config = dict(
    d_model=704,
    vocab_size=47387,
    bias='none',
    init='uniform',
    init_std_qkv=0.019,
    init_std_up=0.019,
    optimizer='ademamix',
    train_tokens=1420000000,
)
MLP neurons of a small language model. Each row is named by its layer, matrix (up: input weights; down: output weights) and neuron, and shows model dimensions 368-463. Each number is 50 + 12 x the weight over its row's rms, rounded and kept within 0 to 99.
Before each neuron's rows, "fires on" lists the tokens most often at its 100 highest values on Wikipedia text that the model never trained on.

fires on: " |", ",", "-", " of", "),", " by"
L7.up2092:48 80 59 60 68 49 44 58 39 50 44 46 51 36 25 35 48 57 54 41 41 52 37 60 44 33 53 48 45 37 47 73 48 68 35 68 43 59 59 34 36 60 31 41 34 39 61 48 30 59 53 68 69 55 40 52 52 54 33 56 59 70 37 49 47 43 62 63 20 60 20 45 37 47 59 60 32 49 68 51 58 51 67 42 39 34 44 63 33 68 64 73 57 41 40 56
L7.down2092:49 46 50 46 42 29 49 99 33 79 63 67 48 54 39 58 53 47 50 24 55 56 40 49 60 43 55 63 60 39 42 36 66 41 44 44 57 32 58 42 56 39 52 45 45 55 24 45 79 56 60 53 32 76 42 52 58 40 38 52 46 48 61 52 51 67 64 33 60 56 55 45 48 41 38 40 68 26 42 47 59 57 41 48 37 72 43 70 53 55 48 14 75 68 51 33

fires on: "1", "0", "9", "2", "5", " is"
L7.up2811:53 58 26 64 42 60 49 56 59 52 55 63 48 48 46 55 44 74 43 29 35 51 31 44 40 68 63 23 37 55 39 54 65 52 52 30 60 63 53 50 43 52 48 31 38 61 61 66 55 54 65 56 61 54 63 44 48 58 66 29 60 53 48 67 64 54 56 50 49 59 59 46 33 36 46 62 52 40 56 32 39 53 11 40 44 33 60 63 45 66 37 57 63 47 49 59
L7.down2811:43 49 33 43 58 44 34 76 56 42 47 54 51 50 48 32 42 46 50 60 48 78 58 47 50 46 37 52 50 34 71 39 44 42 50 67 54 50 53 49 57 31 65 56 64 36 40 51 43 47 54 65 49 60 59 65 65 63 34 55 57 59 53 45 38 45 60 65 43 31 20 61 60 52 68 45 35 50 42 46 51 53 51 42 36 49 40 60 53 61 76 70 35 68 52 29

fires on: ",", " was", " is", " were", " are", " and"
L7.up2126:68 37 38 48 56 63 45 53 56 51 44 56 47 54 46 46 40 49 24 58 66 73 50 78 50 31 36 39 55 28 52 62 56 69 44 66 40 51 43 39 49 43 62 64 43 26 53 70 53 30 37 66 52 55 38 50 54 70 40 56 52 35 45 67 62 47 51 51 55 37 67 51 29 33 49 73 41 56 39 29 43 50 49 38 36 59 37 49 59 48 63 72 65 52 63 38
L7.down2126:37 34 52 39 28 45 45 99 49 51 44 55 78 42 55 43 39 42 46 43 60 49 33 42 60 63 75 47 60 61 45 50 47 36 61 56 79 35 30 45 38 52 55 68 64 31 41 60 40 45 35 62 58 67 59 45 52 45 52 50 37 40 77 47 56 50 69 70 40 64 48 34 66 61 69 60 50 42 27 55 31 55 31 54 70 38 57 18 56 60 34 36 53 51 44 38

fires on: " and", " (", " by", " or", " \""
L7.up1236:43 70 31 49 33 71 63 48 47 49 30 58 52 53 60 56 46 43 58 43 44 40 50 59 41 37 46 83 63 37 46 47 43 50 37 56 45 39 64 48 53 55 38 63 50 43 78 52 46 56 53 33 68 67 48 63 70 42 60 63 57 39 57 44 53 35 36 58 72 45 44 58 46 55 44 39 49 36 59 49 41 48 35 59 49 34 67 66 48 44 38 47 73 33 60 53
L7.down1236:54 39 48 41 58 37 22 33 54 35 62 28 37 68 55 71 54 41 60 45 54 42 27 51 51 59 34 49 47 47 59 60 47 48 60 50 54 44 62 63 58 58 44 52 40 35 47 38 41 58 56 53 63 70 50 47 45 64 53 56 47 36 36 38 57 59 67 26 37 35 34 56 59 23 65 62 53 19 65 43 57 30 49 42 50 36 36 41 47 58 70 47 33 46 48 40

fires on: " \"", " (", " is", " be", " are"
L7.up1077:51 62 30 52 45 37 48 51 57 60 35 43 50 63 50 47 47 28 42 41 32 37 29 72 29 38 56 64 51 30 48 66 48 69 59 75 34 60 48 20 51 46 49 34 32 39 42 59 56 72 29 59 70 49 47 55 48 54 55 43 51 42 76 55 55 79 41 66 52 37 35 44 48 38 41 56 48 42 41 45 38 54 58 53 37 34 42 47 49 44 62 88 48 39 63 37
L7.down1077:65 57 55 39 48 51 53 46 41 52 59 42 45 48 42 30 54 41 29 48 57 31 60 47 41 64 70 62 55 76 46 61 58 44 32 20 45 61 48 55 49 55 43 58 47 50 56 40 48 47 57 72 51 49 54 55 55 42 44 61 44 63 37 42 63 39 57 52 43 46 54 71 59 36 45 51 64 39 59 62 62 46 49 43 49 42 54 46 41 67 56 41 55 49 58 51

fires on: ",", " was", " to", " tools", "el", "be"
L7.up2485:34 40 30 47 24 45 55 59 47 46 44 63 40 72 45 49 32 55 23 35 51 70 62 54 44 43 52 67 64 32 53 72 43 59 43 39 53 42 32 40 45 48 73 58 62 47 67 67 26 34 27 72 62 48 41 65 45 85 54 53 57 40 56 66 55 39 37 54 38 37 55 56 46 59 33 53 56 37 43 63 68 66 25 49 51 35 40 52 60 35 45 29 64 46 36 47
L7.down2485:48 62 58 35 58 61 64 45 38 48 69 46 19 47 43 23 42 59 46 29 54 62 48 48 29 54 55 48 27 43 35 49 84 36 55 54 48 45 27 47 25 82 53 54 43 42 85 48 24 60 38 55 63 52 28 45 28 71 57 64 20 54 52 43 44 38 60 41 46 55 51 47 57 50 58 56 59 32 44 39 49 38 54 51 54 35 55 40 48 50 47 61 46 46 43 78

fires on: ",", " \"", " in", " is", " are"
L7.up1229:49 60 38 35 61 58 42 51 48 49 44 76 37 53 39 39 62 45 45 49 58 47 31 58 49 43 30 31 56 38 63 60 36 63 26 68 37 81 38 38 46 49 42 61 42 32 50 62 41 30 51 54 63 57 49 60 61 45 25 60 70 42 50 43 46 57 57 45 60 63 37 48 34 69 57 57 44 59 50 39 38 50 70 38 42 32 64 36 53 66 46 50 45 46 61 72
L7.down1229:55 55 69 46 56 51 55 41 47 61 40 55 53 51 38 44 42 52 49 31 36 22 53 50 61 76 44 53 40 56 77 68 64 65 57 52 71 50 60 54 50 38 48 71 30 51 48 49 47 37 31 69 62 70 64 54 25 44 59 50 38 36 46 47 45 64 60 47 50 46 54 65 42 52 53 37 56 63 58 68 52 54 38 44 57 43 45 34 62 67 37 60 64 51 53 44

fires on: ",", " and", " by", " to", " with"
L7.up2021:73 62 54 77 44 66 47 43 43 71 40 63 39 54 49 52 47 56 29 36 58 46 42 46 28 49 38 41 55 60 39 45 62 53 51 58 45 56 50 38 18 48 32 53 32 40 64 42 36 45 60 54 75 41 55 50 61 61 58 42 42 44 57 44 63 40 47 56 42 44 47 55 24 34 56 53 36 45 36 30 38 81 33 34 66 36 56 57 33 47 67 66 63 25 76 44
L7.down2021:35 34 63 52 40 45 60 72 48 52 62 13 52 44 54 66 53 41 48 74 59 37 34 68 57 59 51 59 43 39 59 46 36 43 33 42 54 37 49 66 38 47 32 39 58 47 61 33 60 61 38 43 56 56 58 62 45 36 64 47 45 49 28 58 60 62 37 55 41 42 47 50 43 64 49 43 44 59 39 56 27 49 38 57 44 58 68 48 78 48 53 46 74 54 38 38

fires on: "1", "0", "|", " No"
L7.up2299:60 59 43 42 50 38 58 47 42 37 18 78 57 57 59 62 59 67 48 51 50 47 56 71 45 77 62 36 42 52 51 47 61 29 35 60 48 42 32 68 62 31 45 40 38 63 66 57 46 46 65 46 62 61 46 37 53 38 63 29 58 68 64 42 44 65 50 63 19 36 51 46 49 62 63 55 39 33 48 54 51 51 58 29 52 35 75 67 32 51 43 62 38 27 53 38
L7.down2299:55 53 57 53 49 47 48 58 61 42 51 51 43 47 56 40 65 53 47 43 54 44 33 37 62 50 52 58 48 48 53 50 49 79 65 66 62 38 40 22 51 40 48 27 51 26 35 28 13 67 66 44 50 48 48 39 49 27 37 40 51 55 34 46 40 64 50 60 55 52 34 49 54 38 61 35 54 43 36 64 71 62 60 56 47 22 56 64 49 62 61 52 72 57 63 71

fires on: " and", ",", " as", " the", "-"
L7.up1458:51 62 54 70 50 41 42 47 47 61 44 44 52 52 36 63 61 59 51 35 69 63 46 43 45 45 49 61 58 57 58 60 64 43 25 40 41 61 47 58 38 63 43 48 45 60 63 45 36 60 48 58 55 51 65 63 39 46 27 43 47 48 38 64 54 24 65 68 33 54 48 49 27 38 63 59 43 51 59 46 51 54 60 53 52 38 65 63 44 51 60 60 56 49 45 78
L7.down1458:54 48 48 50 46 34 43 19 33 46 45 38 58 52 56 39 39 53 52 43 47 60 45 31 56 40 26 54 47 36 60 60 60 53 51 59 61 48 47 39 50 49 58 53 45 50 60 48 65 60 56 42 42 31 45 48 37 49 64 58 35 46 55 45 65 52 58 33 66 32 46 48 72 31 29 41 54 25 56 44 52 32 22 36 47 35 46 56 66 43 36 45 29 68 48 29

fires on: ",", " he", " I", " and", " we", "I"
L7.up1136:70 52 39 71 61 46 50 42 45 86 37 63 59 44 32 46 56 53 25 40 50 50 42 38 37 56 30 49 44 54 56 37 52 67 32 51 56 70 31 31 67 56 47 46 56 48 44 38 61 69 53 57 49 76 54 56 45 42 44 52 76 56 47 50 55 50 58 61 56 53 38 54 36 62 73 50 30 58 45 41 41 48 70 47 44 53 34 51 32 68 39 48 65 43 36 66
L7.down1136:50 50 50 67 79 31 54 37 37 37 37 42 59 42 54 53 65 54 39 47 47 51 44 48 53 51 34 52 32 18 43 66 22 37 58 64 30 69 39 47 53 49 62 38 50 44 42 36 51 40 36 43 39 44 54 64 65 27 53 49 51 44 56 70 60 42 16 58 52 43 58 49 69 59 31 67 59 26 46 46 29 51 27 28 40 39 62 72 54 49 46 51 37 35 50 33

fires on: " (", " \"", " in", "In"
L7.up669:45 56 27 48 55 72 52 51 39 58 45 42 35 56 54 65 46 40 40 29 38 37 43 55 38 46 51 35 44 34 62 64 69 52 36 62 62 61 76 17 30 58 54 53 56 44 61 39 58 65 30 58 51 47 53 64 40 43 60 37 58 52 45 34 65 53 70 58 57 53 47 37 53 57 55 54 55 35 60 40 64 38 73 33 43 22 52 50 42 47 52 63 55 44 52 38
L7.down669:46 58 45 51 44 31 41 45 45 67 53 25 28 60 49 64 48 52 54 63 63 55 40 55 49 45 46 54 44 56 47 63 24 38 42 54 61 28 52 44 55 45 76 42 48 43 65 43 57 32 31 67 53 25 48 33 50 54 40 60 54 28 53 50 47 33 51 57 31 28 30 64 62 58 63 55 63 35 55 60 36 47 61 53 54 54 40 41 50 50 45 42 54 36 57 47

fires on: " (", " the", " in", "-"
L7.up2263:44 47 58 55 43 49 43 40 41 48 52 40 43 74 44 50 55 59 56 30 35 50 52 54 26 43 58 52 55 25 60 59 69 41 60 41 61 65 66 16 58 29 55 57 30 57 61 65 54 56 50 34 56 35 42 65 85 55 41 70 68 42 41 48 54 33 54 67 63 41 61 32 61 65 39 62 51 41 35 47 47 59 38 46 45 55 46 39 65 71 42 58 51 64 48 32
L7.down2263:51 48 54 44 39 63 65 00 64 36 56 45 39 52 50 61 47 54 54 65 53 55 39 55 61 41 38 53 45 57 43 18 27 48 70 60 50 61 32 60 83 61 61 42 61 61 56 60 60 29 38 51 51 33 62 53 48 43 48 42 46 54 42 70 64 51 26 62 55 49 59 39 65 45 39 41 36 42 24 60 38 37 54 57 31 66 40 43 47 50 39 49 50 33 47 47

fires on: " ", " a", "-", "|"
L7.up566:42 56 55 48 75 55 38 42 57 51 45 41 32 36 62 60 33 41 46 37 40 59 50 43 59 42 51 57 49 56 61 49 53 73 43 64 55 73 59 46 56 47 37 66 73 58 43 62 73 58 47 55 45 50 46 25 58 42 52 49 61 44 44 60 60 73 79 56 82 51 52 37 70 43 43 20 39 42 26 56 36 44 44 56 47 59 33 50 52 60 41 47 66 67 55 34
L7.down566:42 72 35 26 32 63 48 44 54 80 64 31 64 71 52 45 73 56 63 39 66 42 40 65 20 63 41 59 41 52 72 60 41 35 44 36 58 36 47 51 37 51 38 45 37 51 54 38 48 50 67 44 35 41 49 74 35 51 81 45 67 40 59 56 48 49 56 54 40 53 58 57 19 41 44 58 56 59 36 32 54 24 72 64 33 58 40 49 54 69 57 45 38 45 43 43

fires on: " ", " \"", "5", "2", "3", "\n"
L7.up2389:46 56 32 61 47 34 56 40 47 43 50 51 50 56 47 67 56 60 47 35 43 48 45 50 39 39 59 48 48 45 59 51 80 42 56 40 57 51 51 32 40 69 37 41 40 58 66 61 54 59 46 52 38 69 45 71 36 66 61 62 54 63 44 43 42 52 54 51 68 35 54 43 47 35 30 60 59 61 54 51 42 63 72 49 28 44 46 54 48 57 55 62 49 55 72 64
L7.down2389:59 56 45 34 67 50 45 37 69 43 37 43 31 54 74 46 43 23 63 51 65 69 48 34 53 52 48 48 54 47 67 49 28 49 55 47 38 49 48 67 55 41 31 65 68 40 24 38 70 59 54 51 46 48 36 17 50 39 30 54 60 66 29 45 37 63 59 51 52 48 40 23 39 49 49 53 41 34 48 41 58 45 48 38 43 72 54 53 60 15 53 47 39 63 29 43